From a checkpoint of a small transformer trained on Wikipedia.
Architecture: rotary positions, no biases in attention or MLP, untied embeddings.
MLP neurons of a small language model. Each row is named by its layer, matrix (gate and up: input weights; down: output weights) and neuron, and shows model dimensions 192-255. Each number is 50 + 15 x the weight over its row's rms, rounded and kept within 0 to 99. A neuron's up and down rows have the sign that makes its largest values positive.
After each neuron's rows, "fires in" lists the words (lower case) most often at its 100 highest values on Wikipedia text that the model never trained on.

L2.gate69:62 66 44 40 37 63 80 38 70 18 50 33 28 49 22 56 43 66 52 32 39 43 44 46 56 56 39 16 47 51 73 44 42 34 58 57 48 57 29 34 49 50 38 49 65 54 30 61 42 29 69 46 52 51 53 58 54 60 40 36 64 72 52 54
L2.up69:22 39 67 65 21 66 48 55 62 32 66 65 44 26 70 58 37 25 31 30 72 64 33 45 63 70 72 46 63 34 53 38 59 48 66 64 37 48 34 57 66 58 72 30 51 75 64 30 39 16 29 33 56 56 24 41 33 67 51 34 35 42 38 55
L2.down69:58 61 49 67 00 65 38 30 52 65 42 69 32 52 42 76 51 62 37 46 60 71 47 53 71 59 30 41 50 66 30 52 43 53 54 40 11 32 46 67 47 11 48 47 71 34 56 41 64 64 34 81 60 59 46 56 47 47 46 76 27 58 64 45
fires in: "american", "republican", "scientific", "guard"

L9.gate740:22 34 27 54 33 46 35 30 46 78 53 58 58 54 59 61 47 37 81 42 40 76 49 51 59 70 35 31 47 56 34 41 54 42 22 48 23 57 35 83 34 54 36 51 18 56 31 55 34 65 35 59 66 45 49 44 60 35 25 48 61 57 19 56
L9.up740:33 33 54 52 38 37 49 57 18 60 42 39 30 31 65 44 29 58 55 14 57 42 26 39 47 45 54 47 62 35 48 54 36 62 29 51 21 67 31 62 38 33 69 25 52 20 58 48 57 35 47 39 71 54 34 32 54 21 17 53 59 55 44 48
L9.down740:52 87 63 52 63 34 85 56 33 54 43 49 77 51 44 38 53 47 82 57 67 38 62 64 29 71 44 49 68 59 47 56 76 62 48 64 49 43 50 75 35 54 57 55 44 33 42 40 78 55 66 58 65 39 68 81 62 51 41 28 56 35 58 25
fires in: "the", "they", "there"

L2.gate498:42 25 76 48 37 40 49 64 75 50 52 44 52 30 34 25 40 36 57 39 46 55 38 72 37 35 34 57 68 37 28 46 40 48 35 64 33 46 52 56 60 46 31 66 17 58 95 41 61 40 59 39 30 34 49 22 70 61 54 50 48 49 53 58
L2.up498:42 55 31 55 61 34 63 57 53 53 67 33 51 50 51 53 31 47 50 22 44 83 44 70 29 38 32 69 58 21 08 43 39 62 53 63 29 44 74 64 60 63 56 52 47 66 54 37 63 68 39 65 40 51 40 25 57 46 52 39 58 63 43 58
L2.down498:53 20 47 57 47 53 71 75 42 37 46 45 63 31 40 45 44 54 62 51 28 42 65 62 52 78 53 45 78 43 40 21 50 30 49 39 67 53 62 51 53 61 21 32 58 45 48 50 41 20 37 45 44 62 52 34 55 45 53 54 53 31 53 35
fires in: "the", "bloomer", "don", "jean"

L2.gate4:29 29 21 49 50 33 43 35 53 30 43 40 64 25 60 74 63 52 58 55 18 64 46 39 72 64 54 23 35 63 49 30 57 76 57 29 70 66 59 40 33 55 78 45 50 21 54 38 51 73 59 27 30 68 34 39 65 56 52 58 31 76 50 50
L2.up4:61 31 45 27 42 57 83 36 53 84 50 48 46 40 56 69 52 50 33 54 62 54 60 55 20 27 47 56 60 40 22 55 61 53 31 42 55 24 38 51 72 72 47 61 63 64 60 58 45 32 58 55 41 41 51 73 41 51 59 42 19 19 56 56
L2.down4:62 55 53 26 72 43 47 55 69 38 52 60 54 52 39 62 30 68 66 50 22 51 35 65 31 34 63 57 70 55 23 55 34 67 66 71 54 67 63 63 39 47 57 29 44 50 40 48 29 62 38 59 52 64 46 58 60 74 82 21 31 47 57 58
fires in: "such", "known", "information", "records", "ward"

L4.gate366:45 79 53 63 57 45 48 54 48 74 37 43 63 46 61 44 71 39 38 64 30 28 78 56 42 56 81 47 45 52 62 78 40 41 09 09 74 52 59 37 32 43 41 43 48 62 47 33 73 32 35 40 47 56 60 29 54 31 52 31 85 48 52 34
L4.up366:71 42 56 62 43 59 52 68 43 39 31 44 84 69 66 63 58 73 36 62 47 65 69 24 30 38 55 45 40 61 43 62 51 55 58 70 52 52 72 98 62 50 29 57 34 33 63 49 60 51 37 37 58 63 55 61 64 69 69 42 45 55 64 44
L4.down366:69 45 51 44 47 96 43 49 37 56 45 70 42 61 64 53 78 32 51 78 15 47 64 47 51 53 46 54 31 59 43 35 64 36 38 78 72 54 56 42 56 29 60 54 32 36 30 23 49 56 62 55 44 45 42 53 85 23 29 44 64 69 42 36
fires in: "only", "without", "just", "votes", "agreed", "eventually"

L10.gate158:41 53 33 58 52 67 61 70 58 58 45 74 52 52 55 62 47 42 55 55 47 54 32 79 54 58 63 34 86 50 61 23 71 45 62 44 56 35 62 54 67 23 57 51 56 71 45 47 55 50 62 57 45 47 44 62 58 58 49 54 64 22 41 51
L10.up158:41 48 26 77 51 11 21 63 31 55 50 44 46 56 83 61 77 35 42 51 87 35 50 60 43 78 50 62 65 45 33 48 66 56 51 49 62 53 50 10 71 77 56 56 37 43 21 65 59 74 47 70 25 43 75 45 40 50 50 59 46 48 60 48
L10.down158:27 43 57 63 48 07 55 88 62 48 36 31 60 60 40 41 37 33 41 42 34 43 63 43 71 30 58 42 40 32 33 55 59 50 64 71 57 57 43 56 53 35 51 45 56 47 47 49 43 71 40 61 55 74 37 58 41 61 60 75 68 45 57 66
fires in: "of", "by", "to", "in", "against", "joined"

L2.gate257:56 39 61 30 20 34 47 79 54 48 59 86 25 55 50 49 42 35 50 78 37 50 56 51 51 48 69 48 38 48 65 39 33 38 42 28 49 62 64 70 57 53 52 37 59 34 32 48 57 42 54 45 71 62 73 58 27 29 50 42 30 51 45 37
L2.up257:71 53 71 39 54 55 54 34 47 58 44 48 60 42 28 22 60 36 71 66 40 58 76 40 72 37 27 36 34 36 54 33 55 21 37 43 78 54 64 64 56 26 40 18 45 21 43 64 35 67 54 51 55 60 46 48 43 15 74 66 66 47 47 34
L2.down257:52 42 51 53 87 46 34 33 36 37 46 21 67 54 49 53 36 58 68 65 49 52 51 32 68 52 62 55 68 71 47 33 47 29 36 43 66 48 67 17 65 56 74 63 40 41 62 55 49 58 26 67 52 53 61 58 30 67 42 51 41 74 36 50
fires in: "that", "security", "how", "fought"

L9.gate642:36 40 53 71 35 58 41 29 32 44 40 42 45 77 47 51 39 28 62 44 22 61 72 39 39 49 65 50 54 57 34 56 49 35 38 63 36 50 42 68 40 35 42 42 59 62 52 46 56 68 33 48 30 36 52 48 27 57 40 54 82 39 31 52
L9.up642:68 28 72 59 45 57 54 52 48 40 63 46 53 55 50 86 50 41 49 43 63 45 60 61 22 54 11 39 54 40 55 33 40 41 56 49 50 65 65 66 50 43 41 45 37 45 64 32 42 59 50 50 44 53 56 62 34 52 65 46 54 54 42 65
L9.down642:49 21 43 24 55 53 79 23 42 35 43 42 54 67 63 64 34 26 80 27 26 42 53 44 38 72 52 50 72 42 45 41 39 62 41 43 56 51 49 63 44 64 44 26 54 56 19 68 61 39 41 59 58 34 43 73 34 72 60 26 66 21 48 69
fires in: "on", "to", "and", "over", "www", "with"

L9.gate446:32 52 45 47 82 79 80 19 26 49 55 49 61 39 74 53 56 31 47 34 40 42 59 46 46 64 16 57 62 49 69 82 57 49 63 42 59 54 59 46 53 56 73 38 76 81 52 27 68 45 58 31 46 60 49 42 54 50 75 76 53 49 50 65
L9.up446:65 42 65 43 73 43 30 16 61 32 23 54 76 79 64 31 67 29 59 44 44 53 61 66 50 60 34 50 68 78 45 65 45 67 35 45 51 68 57 70 45 48 81 48 17 81 47 37 47 30 64 60 48 45 60 51 55 65 54 50 61 82 48 57
L9.down446:68 33 44 68 55 66 68 35 58 54 56 65 43 64 60 14 32 52 70 69 58 55 68 56 48 37 22 82 37 35 57 64 50 42 39 35 58 49 46 58 54 76 32 44 44 43 54 31 56 51 42 56 68 44 70 29 36 53 72 40 37 63 64 40
fires in: "and", "thus", "using", "often"

L7.gate274:58 50 26 41 87 32 46 48 39 42 19 25 42 56 63 62 41 45 73 79 38 28 64 34 50 37 29 45 63 52 58 44 22 61 60 70 55 33 71 26 47 69 51 31 56 53 41 28 39 33 45 75 56 64 22 43 53 26 00 22 58 60 37 77
L7.up274:58 45 25 24 17 60 54 72 29 37 55 36 48 37 65 45 50 57 72 60 26 47 38 43 64 46 36 39 55 31 43 64 50 48 36 52 60 73 63 28 56 43 59 42 49 38 62 35 51 53 46 51 35 64 53 41 66 50 33 45 34 45 32 63
L7.down274:46 47 50 60 48 39 50 55 56 88 57 65 44 35 48 28 54 62 78 33 12 57 51 61 37 51 42 34 72 60 51 57 54 60 57 33 36 67 62 54 48 63 66 46 47 65 41 56 35 61 38 78 41 60 69 53 57 77 46 70 58 30 74 39
fires in: "most", "more", "some", "same", "many"

L6.gate349:55 28 40 38 41 72 34 08 52 53 48 57 57 62 61 51 75 48 78 43 63 75 31 71 40 46 59 50 60 63 56 40 31 52 50 56 49 48 59 47 91 74 57 27 55 51 38 39 55 34 57 82 51 46 53 47 32 31 53 87 38 47 52 20
L6.up349:55 46 38 36 73 79 33 46 23 49 74 47 49 43 64 62 35 72 45 47 53 56 33 54 73 58 43 39 32 46 54 67 60 70 59 40 57 42 26 67 48 50 65 39 50 35 26 67 73 32 55 55 44 66 30 54 54 34 48 41 59 33 82 37
L6.down349:63 49 45 47 53 49 32 29 60 33 29 81 70 76 48 44 48 48 71 71 42 38 67 53 65 68 35 40 46 56 30 59 54 65 56 50 39 52 59 54 81 27 65 37 37 49 63 29 49 22 82 59 56 22 41 57 89 42 25 76 38 70 67 38
fires in: "such", "known", "associated"

L6.gate801:51 60 49 60 64 48 52 49 39 32 52 53 44 56 58 45 55 60 41 60 19 49 35 52 59 36 43 49 55 60 61 37 45 41 48 54 51 30 29 34 77 63 42 49 53 73 67 48 66 47 41 44 30 36 79 24 49 44 58 59 67 53 47 60
L6.up801:51 60 45 65 71 44 40 50 35 33 46 54 48 53 58 53 67 64 61 67 50 29 17 66 64 35 74 56 20 67 57 53 55 43 40 45 39 60 54 72 44 64 73 71 64 48 33 50 61 37 12 70 44 62 67 39 49 31 34 41 58 40 36 57
L6.down801:46 44 70 64 28 47 41 50 69 80 74 55 54 56 45 14 63 52 46 67 67 70 17 55 36 61 57 49 57 55 55 49 54 48 11 66 64 42 57 53 13 57 49 79 23 70 41 29 28 62 65 39 64 76 36 35 50 56 41 47 58 35 46 48
fires in: "all", "two", "one", "three", "3", "high"

L4.gate321:52 25 22 31 37 51 51 55 65 31 70 66 69 50 65 77 31 45 70 46 17 27 64 45 39 40 48 50 59 81 74 37 45 47 54 24 53 41 54 38 33 67 41 50 41 34 54 51 60 22 59 30 36 42 55 51 56 74 50 62 56 60 27 53
L4.up321:47 33 43 42 43 54 82 80 62 28 77 69 41 48 73 28 45 28 59 46 48 66 49 37 25 58 30 72 49 70 52 20 70 59 50 72 48 50 59 64 49 52 48 64 61 34 28 40 55 40 50 39 63 50 61 58 39 53 49 31 58 71 65 56
L4.down321:42 42 57 57 48 60 44 47 62 65 62 40 35 70 59 46 78 45 55 49 67 65 63 50 47 50 62 58 59 45 65 31 63 44 29 39 64 25 74 30 66 25 50 72 68 54 25 45 69 49 50 59 75 50 53 64 52 51 42 61 65 60 68 79
fires in: "there", "but", "however", "rome", "sometimes"

L6.gate91:53 62 55 75 46 45 49 50 41 21 45 58 41 61 48 21 63 67 49 78 47 55 46 60 50 54 40 31 58 25 40 37 63 21 43 51 41 55 73 63 31 71 36 46 69 52 45 61 51 67 49 48 49 74 51 52 46 21 29 79 40 45 27 53
L6.up91:50 64 70 38 52 49 61 40 54 80 40 65 46 51 53 71 57 47 79 47 36 49 43 57 37 44 64 18 42 44 63 52 38 64 51 71 50 48 56 48 87 74 60 34 51 43 44 36 58 24 42 65 45 46 35 54 67 56 70 83 25 39 65 57
L6.down91:70 31 68 20 70 46 64 60 55 44 34 75 66 53 50 47 79 57 42 51 36 70 46 47 56 45 44 54 43 68 58 83 35 58 65 61 74 57 48 58 23 58 57 39 40 70 32 62 65 40 68 56 47 40 51 52 38 15 66 33 55 53 43 45
fires in: "of", "many", "several", "consecutive", "some", "few"

L2.gate34:39 39 57 45 74 79 71 71 45 67 29 58 48 43 67 38 52 43 37 57 58 61 54 59 55 50 41 51 47 30 42 27 38 43 42 71 64 95 34 43 19 67 77 47 41 72 79 41 66 50 42 48 44 43 49 58 50 48 44 67 89 51 34 43
L2.up34:74 63 61 45 45 35 55 39 52 36 36 17 44 51 55 50 51 39 38 62 28 39 27 23 51 56 51 54 55 45 56 52 30 48 38 62 43 32 68 70 39 57 24 30 42 27 70 22 73 77 43 40 43 16 77 33 33 60 57 40 65 38 55 31
L2.down34:79 72 54 56 63 59 39 65 59 30 28 55 50 25 32 68 51 53 53 78 54 59 71 74 52 66 17 55 44 15 48 31 56 55 37 73 48 67 45 19 64 71 50 47 59 46 59 59 58 56 62 46 34 53 45 39 63 63 68 69 50 47 75 33
fires in: "served", "serves", "played", "hold", "succeeded", "playing"

L11.gate128:17 38 60 31 67 42 61 32 38 51 58 42 51 62 33 68 63 42 52 52 54 33 66 47 87 46 36 39 69 55 72 46 58 39 45 54 76 47 76 26 27 79 58 54 65 71 77 42 79 43 56 58 51 52 45 49 71 60 59 47 44 48 36 66
L11.up128:61 30 55 30 36 59 33 71 45 43 59 49 39 35 44 50 35 68 72 67 84 45 76 62 59 54 49 73 36 49 33 61 38 55 71 58 51 16 37 45 61 60 55 36 46 21 52 08 11 26 57 30 51 50 38 22 43 41 41 33 49 39 48 79
L11.down128:65 41 47 44 64 26 55 70 59 43 48 55 54 71 94 28 67 52 64 63 54 72 34 66 50 63 61 52 26 63 36 35 40 80 68 67 48 71 54 59 47 43 38 43 74 51 29 54 69 55 39 43 44 34 59 57 50 67 51 87 26 47 48 17
fires in: "be", "not", "with", "and"

L6.gate782:44 53 38 48 52 37 42 43 49 68 28 21 51 65 36 71 39 40 49 70 37 61 64 43 29 60 39 66 23 59 57 55 35 54 32 70 71 35 86 36 41 46 61 79 43 43 55 53 50 50 85 59 36 20 48 50 68 47 57 63 59 69 12 48
L6.up782:40 57 56 22 52 27 50 33 16 61 33 54 38 30 44 78 44 34 67 61 71 77 59 45 72 38 31 51 27 63 54 32 46 75 79 33 57 60 63 55 38 70 38 50 58 61 71 63 51 44 24 79 47 55 42 54 44 48 46 60 38 32 52 46
L6.down782:22 70 52 37 20 71 38 44 57 42 74 45 57 60 62 71 32 43 56 35 83 49 57 46 62 54 65 60 75 48 18 38 29 50 53 62 40 43 25 45 53 38 63 62 36 62 50 42 59 95 64 49 67 68 77 63 54 61 37 57 42 54 61 31
fires in: "in", "of"

L10.gate75:65 42 58 51 53 48 43 43 52 52 46 52 95 72 35 53 50 45 52 46 51 47 35 67 24 25 24 57 39 57 73 51 45 47 69 66 36 82 45 52 28 86 39 36 36 48 54 31 54 43 31 47 54 12 56 46 65 35 37 39 68 46 40 47
L10.up75:50 41 46 34 20 58 40 49 65 56 52 74 56 51 36 54 36 40 62 66 63 55 71 45 66 42 33 73 64 56 48 38 36 34 78 44 46 52 37 22 51 47 67 32 14 68 44 59 74 64 53 87 41 42 31 50 51 69 27 39 66 69 48 44
L10.down75:40 57 42 46 57 67 40 62 53 42 60 49 28 59 44 35 61 36 52 61 71 48 28 09 72 62 53 33 40 36 38 38 64 51 45 61 33 40 27 66 48 73 39 25 51 14 52 51 73 59 48 42 54 28 40 44 42 15 19 40 48 57 50 59
fires in: "the", "annual", "theatre", "s"

L6.gate562:68 74 59 75 59 61 55 35 68 44 42 41 43 60 56 54 73 53 70 60 49 70 47 55 77 26 70 68 50 40 52 59 60 25 57 53 55 62 56 63 36 74 39 61 86 86 54 66 68 70 15 35 43 45 26 48 37 16 56 41 51 41 49 30
L6.up562:53 37 68 35 69 75 78 38 55 73 69 36 33 30 60 49 75 57 54 66 49 50 48 19 44 48 42 68 60 62 49 47 41 48 74 53 59 31 42 42 45 59 57 64 42 46 55 65 65 73 43 59 30 50 38 59 54 62 48 48 69 33 54 42
L6.down562:74 63 77 51 37 43 55 42 58 36 30 37 52 48 32 33 70 62 52 52 47 43 42 39 68 52 71 50 45 46 62 74 99 75 50 40 36 81 52 45 66 48 52 67 53 57 55 61 35 73 21 48 46 63 70 53 73 53 36 59 06 48 41 80
fires in: "that", "this", "same", "some", "of", "every"

L6.gate144:21 22 37 39 36 83 47 26 52 60 34 41 43 31 66 56 69 59 46 65 26 54 66 52 59 38 23 66 68 42 48 51 48 51 51 68 56 46 13 40 58 46 48 38 48 45 46 29 50 26 51 42 56 77 58 38 20 65 53 42 43 62 28 49
L6.up144:54 53 51 49 53 40 63 09 76 52 77 26 62 59 43 37 51 59 43 84 57 18 58 52 48 64 19 67 60 54 65 51 34 34 79 69 73 50 37 34 52 61 70 48 55 51 62 66 49 37 53 52 41 52 60 52 51 36 99 70 30 53 44 39
L6.down144:79 24 55 49 50 35 87 54 48 36 64 31 42 46 60 51 36 67 57 52 72 29 34 55 50 30 49 40 58 48 30 45 44 45 42 46 59 61 48 48 50 66 48 69 64 37 39 32 44 55 98 36 61 28 50 09 38 36 47 48 73 63 67 65
fires in: "and"

L4.gate286:72 59 51 38 54 61 37 58 36 39 75 72 51 61 26 51 67 73 66 51 34 40 48 53 61 17 58 50 55 52 68 25 53 39 23 63 35 45 53 37 34 43 35 75 34 67 09 54 55 58 30 64 67 34 47 31 47 38 26 58 57 44 45 45
L4.up286:52 60 23 61 69 62 48 48 54 34 45 65 48 22 54 70 78 64 29 35 63 69 47 57 41 62 90 39 43 60 43 26 53 55 48 33 27 29 52 57 36 28 62 72 58 43 50 35 51 59 52 41 38 69 42 40 57 41 73 34 47 61 52 68
L4.down286:41 60 65 53 67 87 54 60 60 38 52 48 45 44 25 30 84 41 41 56 51 61 12 48 60 46 60 53 34 38 59 47 49 29 40 54 59 38 58 36 22 75 60 59 13 66 48 70 49 53 49 62 54 55 36 50 69 65 42 47 35 39 38 49
fires in: "two", "four", "one", "seven", "senate", "3"

L9.gate8:62 37 46 57 74 35 54 76 36 41 66 38 46 61 38 62 55 31 54 71 64 63 73 70 51 37 22 44 59 56 41 69 50 38 35 63 31 50 51 41 57 22 54 39 54 40 60 43 53 49 25 43 49 16 68 53 64 52 60 50 61 50 34 17
L9.up8:37 29 83 37 55 68 55 42 41 27 73 63 47 45 39 71 38 47 76 84 29 43 84 82 52 32 59 45 58 25 32 31 63 34 57 35 66 44 74 58 24 76 52 39 50 67 47 56 40 57 23 66 63 48 57 49 38 38 74 69 27 51 36 58
L9.down8:47 50 64 59 46 69 60 56 77 54 56 53 62 53 67 37 70 41 47 46 40 42 40 57 57 54 26 35 37 69 40 57 66 47 59 53 69 36 69 57 71 37 49 54 53 52 61 52 65 31 49 62 48 46 70 68 34 52 71 40 37 53 75 52
fires in: "and", "give", "but"

L7.gate419:53 09 60 58 73 38 48 35 78 32 23 21 57 45 39 77 70 50 38 40 41 54 50 66 62 47 64 32 48 64 46 42 66 37 58 60 53 47 57 07 49 49 47 57 51 46 54 58 62 35 55 42 14 60 27 65 62 49 57 51 64 52 54 54
L7.up419:59 48 78 23 39 53 63 62 52 58 48 59 53 38 66 47 47 60 68 51 43 58 59 57 58 70 57 23 26 69 32 38 39 37 28 53 63 59 22 55 53 42 42 60 33 67 51 43 58 79 39 60 38 34 53 48 33 49 50 73 53 66 85 42
L7.down419:65 33 24 55 33 42 61 59 40 77 47 38 42 67 59 60 39 44 60 60 41 54 50 12 46 53 53 52 59 20 68 44 35 57 37 39 83 62 39 38 76 58 37 52 52 41 48 31 30 66 49 44 71 57 33 57 49 63 62 56 55 46 71 46
fires in: "some", "each", "any", "that", "no"

L11.gate34:43 63 37 57 70 50 68 63 75 30 62 27 44 54 82 66 60 41 60 66 95 54 40 44 44 61 43 80 53 53 59 45 54 74 49 82 33 55 49 72 39 59 48 50 44 31 29 64 23 43 52 60 75 30 63 85 36 40 53 39 54 58 60 71
L11.up34:45 54 61 70 39 80 20 63 61 62 48 36 55 76 67 55 53 49 48 41 60 32 33 28 33 49 67 32 45 33 49 53 63 48 60 36 40 27 62 28 32 43 78 53 53 56 30 89 35 44 31 37 24 48 53 60 59 35 62 68 56 42 51 67
L11.down34:48 71 51 69 62 22 59 68 54 33 66 41 46 51 21 44 53 62 26 43 60 81 14 60 48 46 73 59 16 46 44 47 59 53 48 51 35 49 30 46 51 57 36 55 53 32 55 54 45 31 56 41 76 38 53 40 62 15 53 63 28 48 39 49
fires in: "in", "of", "pacific", "information"

L7.gate136:73 51 18 54 65 38 64 70 58 48 25 54 32 44 56 66 45 44 50 60 51 21 56 49 73 46 30 67 37 42 54 55 52 64 72 62 50 51 45 55 39 33 28 56 28 69 43 66 44 35 44 55 51 44 48 64 37 21 37 54 44 63 50 74
L7.up136:82 55 45 44 70 56 35 40 54 30 07 62 66 39 25 50 55 78 25 41 26 65 47 43 49 19 46 63 78 45 38 47 35 25 56 62 39 68 55 48 78 48 62 43 29 47 49 50 30 54 39 51 68 35 76 23 34 55 53 48 48 92 42 46
L7.down136:52 42 42 80 19 29 65 56 75 60 46 62 40 78 26 46 63 43 67 64 58 44 52 36 82 39 24 46 79 61 60 47 72 58 31 41 37 43 67 31 76 48 66 60 37 55 54 46 77 78 57 71 36 47 66 29 63 64 30 22 46 71 51 21
fires in: "the", "at", "interred"

L9.gate450:57 26 28 63 59 57 68 57 50 89 71 52 64 86 48 74 50 42 52 55 46 68 78 58 58 40 49 67 76 54 50 64 71 37 39 74 40 44 21 56 45 50 69 54 30 80 61 37 35 22 62 29 44 39 57 52 64 24 65 34 62 46 64 50
L9.up450:77 64 57 52 60 44 49 49 48 49 55 48 51 60 50 68 64 68 44 23 29 60 43 75 52 48 52 57 59 20 48 57 45 52 67 55 48 27 24 51 23 52 31 40 62 31 07 40 67 61 71 37 39 58 64 60 52 46 46 47 34 32 52 58
L9.down450:80 41 72 65 75 47 54 74 63 35 56 14 44 77 32 28 55 69 55 65 74 48 65 64 60 50 24 50 67 42 41 53 53 32 75 39 54 53 52 31 42 37 52 59 34 75 49 39 23 50 45 50 42 70 45 39 67 45 60 11 34 49 57 39
fires in: "was", "also", "later", "is", "and", "were"

L7.gate323:53 71 64 49 35 58 34 29 46 65 51 63 69 51 42 61 29 82 43 36 48 36 72 77 56 41 19 30 60 33 59 78 75 71 65 38 43 88 70 39 60 65 55 50 64 39 58 46 52 48 72 69 79 38 36 52 54 41 61 36 65 36 03 55
L7.up323:68 42 72 43 16 67 28 65 52 47 58 30 47 21 57 35 55 63 60 37 34 39 36 28 22 31 45 45 47 49 48 50 34 48 57 47 55 51 86 19 67 34 70 47 49 61 54 51 44 77 40 67 47 43 34 43 32 66 67 59 45 57 63 46
L7.down323:60 52 54 56 40 56 57 64 46 37 63 51 47 54 70 39 31 33 46 53 47 58 51 40 49 59 58 32 41 68 46 47 53 54 44 54 38 55 38 29 67 43 48 10 29 68 27 39 60 51 53 33 34 34 47 48 52 82 34 50 50 48 56 50
fires in: "both", "by", "with", "between"

L10.gate536:33 49 55 57 61 82 30 45 75 41 40 61 45 40 32 46 90 51 56 66 22 37 41 62 39 44 47 18 60 64 46 56 20 60 55 78 63 44 38 27 43 75 42 67 44 59 57 70 39 52 47 61 41 49 47 43 73 63 38 38 66 54 47 55
L10.up536:48 60 40 65 48 45 65 58 33 38 57 27 59 63 64 49 62 27 71 45 62 54 28 54 42 31 52 49 48 85 38 63 70 48 48 48 50 84 76 34 56 57 68 47 61 60 53 71 57 09 44 41 58 31 62 51 38 39 65 40 69 81 51 56
L10.down536:56 43 82 46 28 47 61 61 51 57 34 42 65 31 35 43 29 42 52 71 55 54 56 37 50 32 51 69 58 28 73 35 53 16 36 34 47 46 53 50 51 55 61 38 45 99 59 54 44 26 40 63 69 69 61 34 27 48 58 63 61 50 35 57
fires in: "some", "any", "no", "most", "sometimes", "part"

L2.gate810:59 72 48 58 38 47 41 55 60 53 58 51 43 70 40 60 53 60 44 77 28 78 36 67 40 52 76 57 60 67 48 48 57 59 30 60 28 57 48 20 53 41 60 64 42 54 46 60 28 55 73 20 45 61 35 70 49 23 44 51 60 57 35 52
L2.up810:51 68 69 40 49 47 61 36 63 52 51 36 39 47 32 68 72 45 45 40 48 45 53 34 59 51 66 39 55 53 41 62 53 45 50 99 46 64 32 50 60 39 50 54 43 63 41 66 63 30 36 31 29 65 32 67 54 41 40 43 86 48 42 37
L2.down810:33 62 55 44 45 46 36 27 81 56 29 55 55 61 38 29 46 78 42 22 33 52 39 36 44 70 46 38 75 56 14 22 48 52 51 53 59 58 47 66 40 40 50 43 55 56 59 40 55 21 57 23 29 48 26 67 32 55 29 44 29 41 49 63
fires in: "april", "march", "july", "january", "february"

L2.gate42:33 80 82 61 39 42 40 35 46 49 63 54 30 59 59 49 57 38 75 48 61 52 40 64 53 38 45 52 44 46 44 40 43 66 35 30 49 57 63 84 59 47 53 53 58 64 45 53 38 66 60 35 68 70 46 22 56 43 46 27 66 77 60 58
L2.up42:45 25 33 64 31 59 57 80 43 54 61 30 38 39 69 62 58 67 58 46 77 63 45 65 36 41 40 09 15 56 74 71 23 36 65 52 58 42 27 46 40 71 69 55 22 29 48 39 47 43 63 57 59 44 59 45 52 43 62 54 30 47 39 71
L2.down42:21 33 40 59 62 40 72 59 33 72 48 55 35 44 67 52 50 44 52 47 67 71 60 39 46 26 64 47 38 46 59 45 26 41 67 38 64 74 31 55 63 68 46 31 50 46 58 39 37 50 75 22 31 50 70 60 59 46 60 58 27 65 47 34
fires in: "march", "november", "february", "september", "october"

L6.gate380:51 81 42 49 31 63 75 50 62 17 25 61 15 43 53 44 47 48 49 08 58 28 38 30 53 63 68 39 58 41 44 28 59 48 00 51 60 24 64 39 58 60 44 24 55 30 43 35 29 65 51 57 27 35 48 28 57 74 29 57 48 57 29 67
L6.up380:53 66 63 62 70 41 57 75 61 47 38 43 27 67 26 50 41 49 44 60 18 38 48 51 43 57 63 40 27 53 36 28 30 18 40 51 19 69 48 78 48 46 47 30 42 52 53 43 41 43 52 51 40 55 51 25 49 57 56 37 38 67 51 64
L6.down380:67 63 52 48 51 59 41 73 64 54 44 63 43 40 29 54 58 52 27 35 54 58 44 27 24 43 68 51 73 47 33 63 49 42 37 54 53 49 53 39 62 73 59 51 62 77 46 50 56 25 35 43 38 51 29 71 54 64 72 63 71 73 75 39
fires in: "elementary", "department", "years", "degree", "high", "higher"

L10.gate205:60 45 46 43 75 43 46 65 80 55 30 71 78 38 23 59 53 59 71 59 58 58 58 76 63 33 44 58 24 50 34 76 52 52 48 33 59 22 87 43 51 79 39 64 45 46 34 33 70 90 33 43 50 32 39 49 52 55 36 49 45 56 43 52
L10.up205:61 34 60 33 56 38 23 24 72 34 40 28 62 58 30 55 60 51 47 49 16 62 71 75 65 79 52 47 45 49 61 35 44 21 50 42 57 47 88 61 51 50 54 34 64 34 60 44 64 48 34 34 50 09 30 79 50 50 37 72 70 35 46 59
L10.down205:46 46 80 60 44 62 57 68 33 53 70 32 61 59 59 34 50 51 57 65 79 76 59 51 65 70 34 33 85 52 48 43 59 64 24 32 24 85 61 56 39 42 64 75 33 66 56 53 46 51 54 68 25 19 26 42 21 27 32 52 53 78 67 50
fires in: "the", "s", "in", "my", "of"